From a checkpoint of a small transformer trained on Wikipedia: 492M tokens.
MLP neurons of a small language model. Each row is named by its layer, matrix (gate and up: input weights) and neuron, and shows model dimensions 32-159. Each number is 500 + 40 x the weight over its row's rms, rounded and kept within 0 to 999. Numbers have three digits each. A neuron's up and down rows have the sign that makes its largest values positive.
After each neuron's rows, "fires in" lists the words (lower case) most often at its 100 highest values on Wikipedia text that the model never trained on.

L7.gate9:504519493501504513586502530530483535430474604486478472483523478548457489526485523424494507547502500507421528557504391495499486573457517505444480555490425532531487455473439519503522515504517519472477478522527509467547520555418472522449574431536510556491540546522560438468498440596523449482603501487515483438411550462504475534496542494466510486489503511514492470510517557541485475484456
L7.up9:562466544475488575503444492521437442480452516583451539514530550514501511480555530517541538440485509512538509475514508520519482406548469505469533497491476528475513516526573564603504454554507519478536459547465503598517503487556491446527510457510506559518536474511447533459600509519535530502496581462595448543513500526538513557477579466522437531505481490539567507484547479506573488460514
fires in: "creek", "of", "northern", "southern", "van", "western"

L2.gate634:487540499491516506479522550539563460511479530496523528484571572543526529512490468467478495518522496510428460496524529505488494422515535538488499496551495479484481482553473474548486451559554457549527537545518551473470457464502426504481560543433494492566556513503480400538504491487530460444490448519447469570597540546476548526484429432444466507538421486510472483439489566471513492511501
L2.up634:568517555518544494522535542488507473495477508490533494480511570526443569451539478466455555569493471545470483485491523509562568517533496488496456523549477475468475479581452438616498453544488544480530494485451520507519482517530531457458536434485475425488523473592503505487446528502552527456482460489493523440543538510533500534547452517461543548464551502536510497542452606479553549506457
fires in: "including", "also", "included", "includes", "include"

L2.gate639:484474452553506515508520529423473545438513487472454470427569511529501534567414456517551498490538450507552484509465501470523510465481502489484519515517488436548437488528459500515468470494532540491511531484454479485580510566504493506540450479448536411480484506485497538471493490525578532548476522497578442432530533495553517497528431450482499544486502504518538507623569626526513563484508
L2.up639:557480391501488445522559515527470519542528408547571514531515482529446454529528550529475459526421502506467566475474464442428503507475494489585440508535493510533500522406407468533534496529525474511463397556515572549492601541543528411458469560428524482496504550431463522504546500507552483484523522514559481449534503500504535458545511477422528557495523511534473508429520507513423514490455
fires in: "from", "into", "in", "before", "him"

L11.gate292:516512503460573545481573462531482504484462435534430510514497539476469528447433566530493540560512442507505513514545468511555489490569450449476489399526503507541476457495452542561504477473560490494528504525483524466522486493461449455491481565391533530484579542472519482509476506519540475545457541525500425532527473478538487489441467568464463503518475494431531466499494412564539517528451
L11.up292:559442523502528484432534502502527442524477551536475546438405541511561437482470475530560518435569520545421501531554487531484464486513441499469510515450451532480522465512572496474450501503482501508499517522550472517435477498505528500508439484529491504536448541437495511518470504532535496475488529448488528534427521544481475504528460518464528457504592522540528499505536579590466513474430
fires in: "his", "of"

L2.gate236:453508471484556436499510538540523458459547472537435540603469459574419531560434510573415468525420501410535500477490444423526530478489532474506481502511476453533487458486484469505552526492477524472485442489484540544509475530463492517474421514464437471496499483502504494517475465451532458496601562496439458467506544452435474500512575494510475485481504456450552439500462506504512450432469
L2.up236:497500429505565444559516487483451496512539478420515503548480421484559525481476602492464489480501521457507508481480510419487523522516577487529512477538465537451493532484493616492510487410463445402537519514599517552452559557475472478578447537492518550560521575500496531517470458478482445502473497498529459583503539502511500518504508494451508452532471478501521549475499415497464484578531
fires in: "in"

L10.gate497:524469493522431445537478501447563499522498547571503514625457433418433459498463568520554613459515516506534465474487544457498519508475504496526541506466467521544488475485547479519490432558492472489511606478432544520524498468497550479499537509458524498529546452483507485530556516562516522501522463531516513549464413531510500476558460470541457522599468518516562463510488440484456450484414
L10.up497:386505527469501418468466512518466512484447464458533501524509479436533595558509502459540482451457484515535490488531528518514498466500567502531527513509461536480510578451606501542485482505547503492504513440471471524471454503502447495498514533468505527477586481501478530513499461538507500539495539482443462534488534530499599605461513456506487561515533568500542549503552493484511494540456
fires in: "be", "mathrm", "network", "is", "mathbf", "must"

L11.gate371:507521505471566494510581496500440548554491466523441493499450524535507471477498533544528555462560509500538500436478528501473514489488547495515562460409499502496491447510455542464468473528468515413453470505529471553546504547438524518585578548463472518519619494476522393448481545479572529557453482477503546592504428469526523456505550533505476447570535520448543467543488503517453461492565
L11.up371:540490501494528507467512466535478472504474476546525466449476465424533452585560499492515541451488540503431476507491606475482453494545421506520534467489467474554479514501513471589508490544488447489481547558571468446574558511503516525427492518588384460529478505515551415500510446517554507584524513502443530483522503551502513463460466550507567525517405517559432488519503498587498553488461
fires in: "of", "is", "certified", "her", "are", "northern"

L2.gate564:498527596470599494494551494524488478456517504514422482470479527519489533501505443522488511524561489528509491461487495502545507535422454568489455531565551441534543482517531478510503451468468556513559463494516498481481411497526466477459558466473524496504478476568476400464452429516542543497495488508479364506471523499519412476576449443439472495497554472486522491488488510540544513492472
L2.up564:521526508449545484481573487546530562491507492469500593595523497526487543553437531431557492526464438556502591533458567387464475565460471571483460434546488483548482487462496484475468442486496513485548435507520554457516538440490538465476519485508432503487530505464469474511531517524489460520438543531464514555500534589532546468468551569469482478542565463527507483446505536480534552505514
fires in: "such", "north", "south", "great", "southern", "northern"

L10.gate327:449511437494507491535477570471517558506456513518466541470465419481491502468445461485497514444554513459482490432508430483488462540543477456521506505401592499561464563524487496537469474474599516541520536501441458474501511538469488503494554512486454467522464498509475539479482502451468521552496508528526494468511512510572426538497477494420467469565537419506512606486542438539486572487452
L10.up327:532551586486481554524480456483435469523460606463540521477536490560514470547464459508520489481539571501546551506457487533497551511495509484483482425553496527464517493558479503462489439548487472489518480527519486465522505519526477503529444522520444523423553442485545456602474479540490471503477538580550495468463552495546477500501456530541470570515533507482541458486489502513433512470479
fires in: "to", "together"

L7.gate568:547477496506457520512565615486549533453530515449566556494539531494480437552472501518453498482538491428498474555493479530518524588495532464505501505408471534519512476555549473419515472482521486574538441505505527405496507529491522455574444568447502400499436496478494457507555472506488481472502504517526495509425531490501562466463446505522508545474455481487471437507468483532506492520516
L7.up568:454492543473500504556511572476458513480473618474561474442593433473508516494454521504496547470500489552520486446550572437511474553563488426486562543482441412486503510552495553437499497563440438493449492482505526500543525476468489599553454524485522487459467536483483549516483513490479459447513504519530499505479464502528521545496569513577504417430543497497472521472475460495472489512522
fires in: "year", "age", "years", "ages"

L11.gate479:468476504491442526473457490533516507533551480483435454507545470492488519542537535549505517558532513486427531507490507539457500533528527480499508425451486541509490498528494551501488481513449486580588502511467527501463534498479456508561461503484443574516528423531501504535445427540492531553439532569527449501469424461556412601551486439493534444523450447494479541530400412577428495496533
L11.up479:518443518518491524536529520570485499492422555538463533498526534481556582468490511563522509545477577440547516397492536548502471513440499489426499554549497439469496537482497534481431462499527519513407454530507561499516555488507523439505516507492540551502485537491574494388537467494445467463572548463472537512526492424501545501433491470500501481499558533498529505515512539529444530453435
fires in: "0", "of", "2", "and", "3"

L2.gate419:507520458590481469423500460572435525487535453521512432497482520528463521568486543450520466534499480465533415462448496542549498581524505556418506538565555531456443476463421488513533547482472481465505527527403528540501539507457485510507572486525523525511566423471449475454506518540503515491474513543495461505483496501524526418462563519495487572440496568533506483469488513571517543545573
L2.up419:535498453504540529518575534518571461400493538525413558459503497573403550463456455491468500535497513529504474502483521457469478491464542533492500452508467476519524565488550548474470448494501528530475469559511525519455508521474534550518480421522460489492432491502451477495445501479542475484453440501503540448576501468500496399545448553553486558526482510478478553487517499489509515466478
fires in: "new", "moved", "north", "newfoundland", "water"

L11.gate570:482444504486504470501459531431498513539520464436487516519482461453489456450417488464544534503509463513476485490437507520481502498475485448525465482486561511497468463476481531524579446565516532525500508494459542437490411566510576510499435462555553527492555450509503444511479527454523449473477483612419489457496441500494466510507476483477540527581468507542449558512532443491475502487502
L11.up570:605559481536461470450493499513489545468552535496459506552474477487457546522457508573498503523498438445550552510558462487480536481476417468524505465464523467498497455456549466531494509562546488509494458526445449528496499440531496454497567550398430516430485420521476470490521476473551448402485483502542550441450425472456521516586437533540470537522541527466526569481452450539451523492518
fires in: "of", "to", "by", "after", "featuring", "in"

L3.gate287:490554475505489480496502455439559446551527454471480493478536473499511495541466552536469493471501490461486459500453493534514554483526485567560437442482532441500496466441494546479467453553547497523487520459492518450469551493553548505536501526531583483558540520498457523467545421488435528461493482500514473526502546423557458535505566429567476485599520503529501495562590505578510482449501
L3.up287:521520486538486529506464479457582528475512535455446508467530444513440506481498499536525443521539541536449470469480476490508556503500479518550481407460535483499499487519511484445540586512597521456483512485447453578500525562504517465529515505570499492461470543484476514487436424506548534431607486556476432508496559397493506475485540508501487574537580496469543545526517537508565436528540
fires in: "season", "career", "music", "life", "seasons"

L2.gate443:541522499483523573540584504442540530531515599449450502463462502553475484483458474496475415451435444477541552570465496475531467481486512501477481445533542528547521541504528472488571550543508544524508470550465497482578481529533525571556479553481444419474480517517563485497507559502451457439541444550531501542562516484527481532419553481536499487470605536548457459449466481503510520540575
L2.up443:524463581505466460441436452613488448505444469519482495441434538369491464457523445506505498462448497477525516446571498527549533507481456540506492529522548533506573506499484504527539490474540486439520467511519519462552542482512507515502527477454516426441540465586504439472503513526498458476532477486436510506462559501516525631476497523511529469515535519454572398504622506522550521503517
fires in: "this"

L11.gate97:469444466514539478509584476527474511597493522495534472503454536539472531539597522485485523463483488593566411598519478515493490441481463441546488506438506492519502512463529495484516509489473487508452565554464525480552500488489481509525535462555564502488455464503514489499475475578488493507487490424442443553469512478503541568470500483499549554531492476523478495424508473503433494539487
L11.up97:524466478511562557513517508447441462532466501537509534506520589469520517545544516516513449469491545463442436525557455452490482453529481532537464477485506438502498524486462473558533536507511524496544559478531536465502481454619516471469511478500497455433482506513522384383501468534522460562609527514489496512485508531528563521406464438516568511501473464468474523490530524593463545530564
fires in: "his", "s", "supreme", "municipality", "azerbaijani", "azerbaijan"

L3.gate395:427511466496577494477487470495498458488463498520478484527520576570517522475477484548539496463474422499490441502498467487506508545484441476481565477554535446486509534492479466445563517461499518444547450584476483495443450495457459476482579525514459558412525510465606474464442568492531509521473420593498486575426456483493438522568500481500452491473479504503481561462504514518501532508508
L3.up395:472486487466436485454489478514532506497409537549502474471533623466477581493462500473598462520470491463423436472489493509494489579536508556516576494537495555530565490537488478490484488497544568470548482496470558557505498508450557494538477453446524519458526446513525497500543567488515524457527458523458537527551498436477493475495512506530452512528502515528490447506541450504459439534515
fires in: "early", "high", "district", "golden", "gold"

L2.gate571:506564521481432608590523564548555597478484507545540511517573529492494460460491515471576458540431532521523483548476529541517518411493415551525544507476465544543469489511458481548456530495594484489486523518462450479524438473455502519486511517562511464502529510485488561432494503445416551451504504526511490548558544414552531533480483504541525577475485467489465518537529539556513486481456
L2.up571:525532481512514532487493445474464469582517444494505409494497453544487605501526554493522485443507507465460460574399528546484452588493478593612531490542511544496510483475481477478537516492520579589556452494488488566499407527545499494475511450532520435549531517458526465472442476457593489528520442495525463512524544488548560496489562500524559590466548519450536480483507487534458528488498
fires in: "season", "seasons", "defined", "find", "financial", "eventually"

L12.gate359:486500550526488594497508443489463460520455529424446464494535576522509504410453542520490587459560410483536482428418498542492545535402488461487534551493461415482502479497465520579493461452470443531493452543453502531510546470471543421523479518516556524458528407499511462493504541492605467497537495530497506522490505522544448489517529473473497501450491534455484529483518516510479536579532
L12.up359:538488548518437502562481551525481477560511449436450500472495452444513506492490442521509500508496493519549461490523471505394553516428498546575455510496563568533523502434497547518531503527485508494543465549460504542505538423450462512463502520459545531475574515480515540485492484427518535528446472491500479500532514540501438612540464520563467526538499452592472520519503494448480598492441
fires in: "of", "south", "northern", "north", "southern", "southwestern"

L10.gate321:455447468449497517474575553447497454513488477535475459491477543456507575537506532456524442485475479455512452543532552502471486512486512402512530532489521444579505538473407542517434495533436461510453498526411439526481456479523531498549431498491447501462490485501487548492535447560407477524554515584493552555458486522398494581473490545499513439535530483503552505467498556524425456507525
L10.up321:562583483496448550507567492499506498500478500507509500442507563543492468461487511526537531443513479500500543595553528534465482459511452548446491499472528481521473595454486478550472491544511502507514541523507520486497621523488520488478406476479491507418453531490461423479510490460451448540509505434532446520530470550527574563498524500537483444473516540522502513555464494445424501487407
fires in: "his", "religion", "religious", "municipality", "s"

L2.gate368:525465583495467507484527556523519546487443454483447540537513505549458455356529508491519477517537533479452503524520463501389494468490553514503577460540452466490587459485521533540439445510468461538520521507499566460559510489460553414489487543531546504537483507548514505496539491571532515499435614452486479546546552507554471523463436470503524479514435465462524516465485555472528475450582
L2.up368:477527476460454474548447521445520518458468451568477561500560485552462501491569520504496480551560578443491523563524506458431520511489497497501474489563470534493473413490534545559469435521502526526538494479439504523507423468522510455475496563508532481488485541551501455457472516553517569453450541386501506563562599451463529457493445487516594473492438504517475568457417532507523478531537
fires in: "player", "included", "includes", "include", "named", "described"

L4.gate628:501518493478496529518490475511549516475482467455573590582515510544431469460512563500478496492520500405449485548508562465543524481541567417440457485526453428477446447606471476523531527469430543467536460485484572494508453502428476440474534536467463519494516394517493436474499439439493512534469520425489521558472525467520455541515478498456493477480493425501468498436507487411463450475576
L4.up628:553546502471479474501565499569492482466478463455504514580500560548448464595512477438494530550410544468505515484484486491530522556538461434470535505552446531411448460516517458463528492453481478468544489557470526472503449505504490481432431536531481503395578451459468456574529450481496513529536512514494480526518536485505561546449517461496479532469484469524511472406488504459542456524525
fires in: "early", "david", "frank", "date", "material", "franklin"

L4.gate440:437551478454578514522453464491472520558517593458432512568496499497477467516506478515456465460472521445487455514442558532517526601493468552478438522463501534516481540485519554458500507477402460481511529500470604458520473441558549414527564528545579524457480515582483496536536485569482469514536488535477525538477534537444465464488494460454436502548549545558535481497469491497523546516533
L4.up440:474501574503526609463483505552436496480473489574489504481530480524512439463460472516472525489512427517502492479496504513476417477542519490448497451510510463496483469499488523486485531480487480496485555476426481529571536527439530475523559500468469465472500512529551499467469476493462506462439492539465542531479446488429468494522503470533533455460463482456494488495439453510439452463537
fires in: "new", "philadelphia", "while", "california", "pop", "popular"

L2.gate125:457501475407514516457568585469536472499495476518481436510572570568523531519526514443498528477564488449455482570505530510550485523510522493501502535495499391493517463486512563507490497506565472464534497589571520454561464483509457570468505492508506443555530465527481445480583400510448451498536455469467482536515509502615508537484536471491504500496460501496518512485447513513461480465454
L2.up125:516505534501513445466511547427531439459454490531510434467537564516492512507548501460509492532523470495425478570522573503546500538524497527483455550524522428493439494504460502505528526523555428494563489517539511498528432464575440583501471442528534407509550473491487499474564461482429530459542501430446437516543555508520519526493576558441510483525428508512480497476462554545481535518484
fires in: "included", "large", "include", "includes", "part"

L2.gate342:464527520474557488482509559487502522510533543529414511561529543501569503518529520501454448494471456507454477460426510500427541500536492526491561520419464471506468537469475514500535557459519466562498443514465456499514496544470562447453544522513430468564476499441538499473466460495519517542510461499497485458562561428487405485495465436534528525491497487513485559549497503532454568473477
L2.up342:497545563535559494447424542531509490514541527487464473526487533486547495510517481505454444503446511566497507425491499490489539477558456535487538540523480461508493538423467504536551515449496513484501423523478528490508492576504498456461527540494431459533485524504544523441497492441466556486507458505474409443535586489486422525553471509473505529491447516531467536534564484523456509504408
fires in: "gold", "golden", "super", "tiff", "york", "summer"

L7.gate266:421399526456475520518539531508456545553536486543498552501510483550516601507448435521557525469481497482468509453469478479498449426518533515584547494413496515531551532491481519484475522520507484459461499443517547499557512559559493550480579417543490446514478507538510433563513497508450489509565490556528520537555417568527562560457455472502476520551539492431569487448532543478555515372478
L7.up266:485437578456477510468493499468501467527465460501495472473428476548450553559480478561475436463517439521487556534539485464520491476530432518532527501483531532470513479517510508512483488498448434476429437445567534538525508516531493587550502513494417567503473503498519469573492499444454471510548527494437471548514533521541547603457559512578533429520510482450468502467579499513480572405495
fires in: "this", "magazine", "initially", "significant", "fundamental"

L2.gate88:476527497514483540462490474522531585530518449467510475575485564510531501484493411532484443558527514485454505540510493471437519491498529498389501473482462427619515530505462527597435456505540541458516441526438502498449502492463509496500554540503518480493571473558517515534461489504569499509531448476493516510522543538520403529559529516498468513484488469506489487434513454571448513539476
L2.up88:472511538479559592498564484526543481450513510548482480501512466508497558577495467569526443502431499494583492448477437497498513572508443505498460498461512421481605466500492488567447505543431541512510446578499519508485409513559485492472577527505450595534574429420495510538536431522473539502464488523511468532538503460465480463492517470510488489547494464479550555460485546527523461530488
fires in: "gold", "golden", "frank", "east", "scottish", "short"

L10.gate248:504511481527516506550626536514538555523522444452523486556518501480489570552430470524479491519486497469562437509483479414536497515533513450522445517521530473494505489437442524431568471455483480536509482471468517522450446505504473491586483497406491518507566447533442476523560435562500462449561518537471468474509483453560423483489444514519422532494452526529516444494440483468488563451582
L10.up248:534467412485509516479528444564518517526504474480561508490540532424468441460496550489424504411509453525469479509523539554444467548492502444484491497496533467513440452449439469586550573544562515523474490565524465566498521583471491491491484500462577531473527525524569482372459520437537503503468500504540547442423514544469522481469494514529558530541603501494493512523487507533498460503501
fires in: "of", "as", "in"

L2.gate619:487456542474489487566546588562545493475545545449517467444505483550486487560487558568501519479530503559531433508517486386567507480468531454452460485515484523532466547561482470466470501454471490531449505466426520518458537472546535524519545414483498561536503461480510441464554464573500449501511522507498520460481543508505536535536563564537557514453442509467511458460504497527476490438552
L2.up619:490502507498493516509572604548498520536444536513501503507577463510531490562464466471493474464536380535543508450559517466481505541511503467481532433438507464451498489554510506514470537485540454547437505506549566466569458466506516511504504509498483538468488508470509497509522467425537492472492453496550512482379502492421552515523501518540530522545507503557466544427500474447482493411523
fires in: "be", "tbd", "at", "clt", "time"

L7.gate508:521509517483524496497551573483572539444434517430524509472497568445486471495510543462499479446547535447508496486508581489542453481541525450415530511424516476519612526515447427522432496444533472568472547478484515478466478469500482504507510552458497526487520525516481542535484453581525503542477456481495560483523554487565446544500456501498468483486555519530434474520470408502560486574486
L7.up508:537499513547508484455514493542539555470505553501480524541478464444511478477537500436468553505468537526541486459583482549489466533496485468498497449532438470542504472527487490528463472486531477451497486487479539502429522560482478528494449515492543556505572512502500459532521544516497459481557463491465392492443594432550517564504535519450541451533449537560465486494446538506429470471525
fires in: "then", "never", "later", "now", "together", "age"

L11.gate478:480496489454464504444533521482498607518489564486519546455511494451467495508489526499458566476489522509521517553539423505531445516513505478525491550450502530497501465523563521443469532500549537481495414494497524503524497539505551554408515576422429465498515445531480484487584458458466466514551536542464483505421506527526550528446460527479485450490420451405487542467491444474493499463525
L11.up478:483475490499498507475520532432550492601426511446476525494532469484553458566496538546474527493523416598558565451534544447524501460464575505444512535565487461574507499487437515509501437507532524459518569538554496500516558548486469428415427513534503491503500544479431486442502472528527447409492487524521455562529456471499474517462502520495454525500497524558473547495513513504551543508514
fires in: "has", "with", "to", "includes", "included", "into"

L2.gate283:421492556506640523542561475563447497573458474444547512487487475465522511551543478501541561471509416504514432505518463494490483526533412467465503598458511543470527434497481452533468509431511519526509495484460564527500453511477464506516488512456466507500467499544513452546539501518545490495562531561444465567465522566442487552532489563519490508435528436464512474445458425518453487473474
L2.up283:466440467501502479504438474516481541507484525473507528500520528599536524508459444477558524530477504553472518471544558478580498483446510451490464490570523466512539564438518443436500525394495551490499468462511537513603540441456510525495524558578503485464428548471425510462543501535557503522418508519496471492474505526493499583509452554524462550468537536494515493505506577537566579503472
fires in: "south", "district", "east", "southern", "railroad", "hold"

L3.gate491:443523461481509484569476428451463503491563469449457497528469522531471513418564498552460406459482445492504522477408521480453469481552495475525531496533490520561548456496447503515523565498590538487510446456510522545523519516501471452483469630481479504455467488490442455465497470474500466580468502520428509461499501538518525530395537587504543558487503471459504515514505533503520497519538
L3.up491:501497448509503456534487449505501543510507471494439508486524486530551504483569475555464469453497453532550465483482556457500498466480440483478494539478533510435471516508465527511471491478531439494558476550511518473510383535559539550450481486447471503440512511584552529485527538504492524538463490477560543425479568495469485535537541558525553440421488449451450499532538454544510536444489
fires in: "october", "january", "june", "february", "serving"

L2.gate364:459495463493477551523540533465524533421485492508496560542525433514500485432537577464585498482473502452501446471479450508491483470472595498568587477500504516522503504459505523515523491461516397535513511536508490468534474493471516504495483476424479447438510511489529483535544513517465516556442535526482544549478443502428598457404535546492542551539537433512444470486548507471527445515552
L2.up364:467451441494484579486450483537466563403519505499525498544519480495440494407544562482610507524527548489528447438451542476525485454548549564512569490517470498550533544425574488560445505506556500538520516526463457484531479470509586469456573417457499510511500514485504537530501550466501527470458452493518545475473465500559508457479497535526471505551466456527485511481491497531553448519547
fires in: "state", "city", "court", "states", "stated", "requirements"

L12.gate384:437449525503549550532567501525480478472515529481458564529499464515471470519479548603496580480510375519485496491519512510494464564495596480495510519435532472524537527480514507509446498547484504480492458493514488538530526496454497476487510526512473499500531467537508477498473424462528452509463497538474464494507500516519411492523477554502453516553554449460534540387539505457529468487508
L12.up384:475516493550566471497475436544493408529488482518525531467480453513558578525529472421571439445491543414531542553520488509493585488469459543502442494560443512594519495474449518568451412469466471533513514564501510520485494527546482474473489542507494513493553461473538572561494575501494510476493521523519494492478484512492464488510515467557483498519471507506493390583426521439498485507506
fires in: "south", "southern", "northern", "north", "east", "western"

L6.gate66:488490447457519552475476406517541490505448533394539596524545499478561492533450547510474546589471476421459495472465544501565502492557509489461502490460505540448509428534429533484457481447514504495524581487497494522481517544529536431459514505516490497499516513591541519471444513522487541495427503512545437514461573497494454603471496443481483492511503475474523475533582454515489483445504
L6.up66:457469570488607518516509569556475517575505488529528548512481488499463460545496515488463503511569436507445468504508478483536505461483448484547426438496558567529516432433511502512446471516558595480488462485472458459448509434432538524572479533459526510463501498465530470502522487553396484490469487505431555488402453479540556529477555470440445516553497505522501486492494484529458556485495
fires in: "became", "named", "as", "become", "term", "king"

L12.gate325:525437408504397495476506497476566522463576474478529525497527526479469486523523518489474493424533426420527534505455559448475539504491547465468523474481475466469456524597561497520574489463479562498516521532511484454469468569421539490502503496457545541512521415533550476509492503509523496417451489432551482486573538510477506524559515501495529481507450512480465473503498472536490504444529
L12.up325:532505489510475461481474559547490513492463558487453534496470499509513520511498507512425493434429514421480520551570536396498457423527471481529481518534490497540473431450521536465437462521469504474550428495473547445474495543413496525475500519483491503510491489461547518509418486497499483513518551445544509442466493497554520545535519583434514497577455452510474488547510459517552503464558
fires in: "as", "silver"

L3.gate537:464519438550484518497487487513524530492596454468526495479438500437459452433536544463502493475548489413523456487428478515516539498518479535480489488451526487514472556508456463562435549525506552486484410552556524542521536526516510517511510597433469513487458519522543528508470495551513554540459480512479454511520510552464525489445474544462417533455478563571497475433490509499429493550461
L3.up537:555562500490508477588494558485484577399448574474479545435537487554491517538463509449511454512549459455512550527568479508533466455524505503460487420458524486535458445569501466469446545522483540513517506514434557512562548572553528569458580567523501414499527570457551500537455518572471526526498443479510540455561480481459548440483426468517480563491523449536494547535491572479538525468477
fires in: "october", "june", "composer", "december", "november", "february"

L2.gate280:511564553496542530508545519542491438429522511552390528477567557578488487492467487534509512554560484525572470480539427520515479468457521494493502427496429442530564471503585509470441476502500479495511463387480461495574534593521509486456474444504440453503520539500535456521548537490447516447484474545460493448541494469485521547472455454523474507559545496475489520522566484478482450491430
L2.up280:489591483576445528569485508488484517499479458499500437400514554553511510452510485559484416466552488479520461541464523505511449432449466499550509560554485525516536498532507504540468485527465525540520506482464553505499460480444538458477399498502414409507534514543503459543557449551508510484489443480507488490582525459567437567570513467477476461448513443516506474542512479466583505556462
fires in: "named", "name", "region", "known", "assié", "title"

L4.gate16:521531517486443455599585489506474550511483493439481567537530470523489538572505519537520502479535527575471437479423570456485525457447473477546521568423462448446604557487513543431474528456487536539450456495487466498474437517484502453539435508519527492524499532477482512503517457501463451567494481580476450509442527535511487582478471477488559454532547436474508498516515507582439423508467
L4.up16:580488466577509560534473509455494589507450530486561565545527416482510542505513493467571440500504505522588513556534496429532544469483522427495521498475514479471526527518492478459478591485426515481549480517541510533488424536506550543577468572525527488393500508465476545525560525500539515464478483493524462461491557457526499476506580500529558593522454497514484530489490540581559503557548
fires in: "year", "election", "period", "date", "years", "eagle"

L3.gate36:428499535504517532456534535471490530465520458477491470505461499590464583531573542512482484555507462465563417439503498498531547602484474514484583461455541454448474525489448493440462533492522456527471470494507506557485514484456504527488530442561484520407514472494588490484451480532504523539477540512432588493509535537475436523544484558536456529544523559532495468561411565465488521478476
L3.up36:519426437427524564490495502485521532489528507506529532501542535586446518525541504519460539535542503512476438491515502516495526522465509613518582543453516518541506511482525467460495513558520538544479459513482493454538534567540524510460492542490539616402527470412467523513490512564476481526550513527511486516571571508494506528525493426494417523506474498523462529509506541406457476538512
fires in: "golden", "gold", "directed", "find", "financial", "directly"

L3.gate543:527531512488493449499563497526505454469490512395465497528504532459538453487465526461442465561513441427548469468454462474429505475502480514445531578493503453555478496495469532480488474548533449477550511530534514548536429473503484462580499480490467527530478440522515545568495511468539530428520513491444508539576419519487574512556527479480555543558470477542499512452500489467578393535539
L3.up543:460487462499526540499521567448498468434507485471422547542505468538522551489467470447474468515557522542529453442515566502468475499489522471495605537558497581515504443488456507501492482504533538499517534429572446522472485553515573463546532514473443514494540504567496505509434568414538522473470511453556513456541444530509489498523493477437475438463483486558484475492459474451584483493522
fires in: "state", "english", "states", "scottish", "stated", "european"

L3.gate252:475463517463472488586542449440551546453492498487501476465477497506487535436527524528577472573566475509555434522482530476500527434494540437568590477446561482434566529468527497489492466439491459545537488459358476524516508489504545498577477491398451478487523496601498528478496510552511509502474511535586496485494461491504493450529575489477496435455537558526499523573488497512478497506508
L3.up252:576482478489491438505563545513476563490519536540540480485516478525488519478508471542497459508527477519499515564474425485486541433546500440531631483453522503450527499486465466520551462576561570498568432528559500527542469541582534500469527532467526436402490509491438548514519529498520517576535443546546478465509538430442509489574536529523529501557487507547502534493487453499504441464465
fires in: "war", "election", "period", "service", "votes"

L4.gate556:521541470487531500589469442533484521548511449500491549547519514439447474491504503518451543456448523494456504496469539524401470542491458533480556540470465519460508491577409497466534492461496476451464485535494483486529554478479454518424459453457442548498473509519459561506491532429497418539516514501463442502436547520483505528525538502469512524505478452435507497485427478543427537481545
L4.up556:553464599488438449565454550511487521506484599554534487467465483441429499554429393471502482514539453539505501553493479397505519533496470542417546494481547432498473487519501459501486524481556502488488471531517516478553448519463495508457512567419431463528573475522450430509514503544519535483488515502483541486477478519507501567584454476484499585506492518540519506478528517466486436448503
fires in: "after", "when", "austria", "following", "under", "while"

L10.gate76:537442524499526530536480551484504537500523453462444475537512543493527505494492538559467487552534453459558519495504558523479425509503450503445465496508436480508497486482549518502529433463467483491478525503514496586519460502530429475517485517545559524582519495511535475545453516487530526459426497578526524546476463504528466502543498539445488574516476492423567502461482529500550566457503
L10.up76:509493521493534517454536519484467505504476484510512538457432512513451455540532492477540586481508433481469500490527537502512477499569502430482527574484525504504433563471526505483463450413498492461576591538561444525484506439501546504486540499528460491507478468482509499485536500562603466510550573543545505449538540475481498448508472484486528490481541488525529545519542495510592529514471
fires in: "of"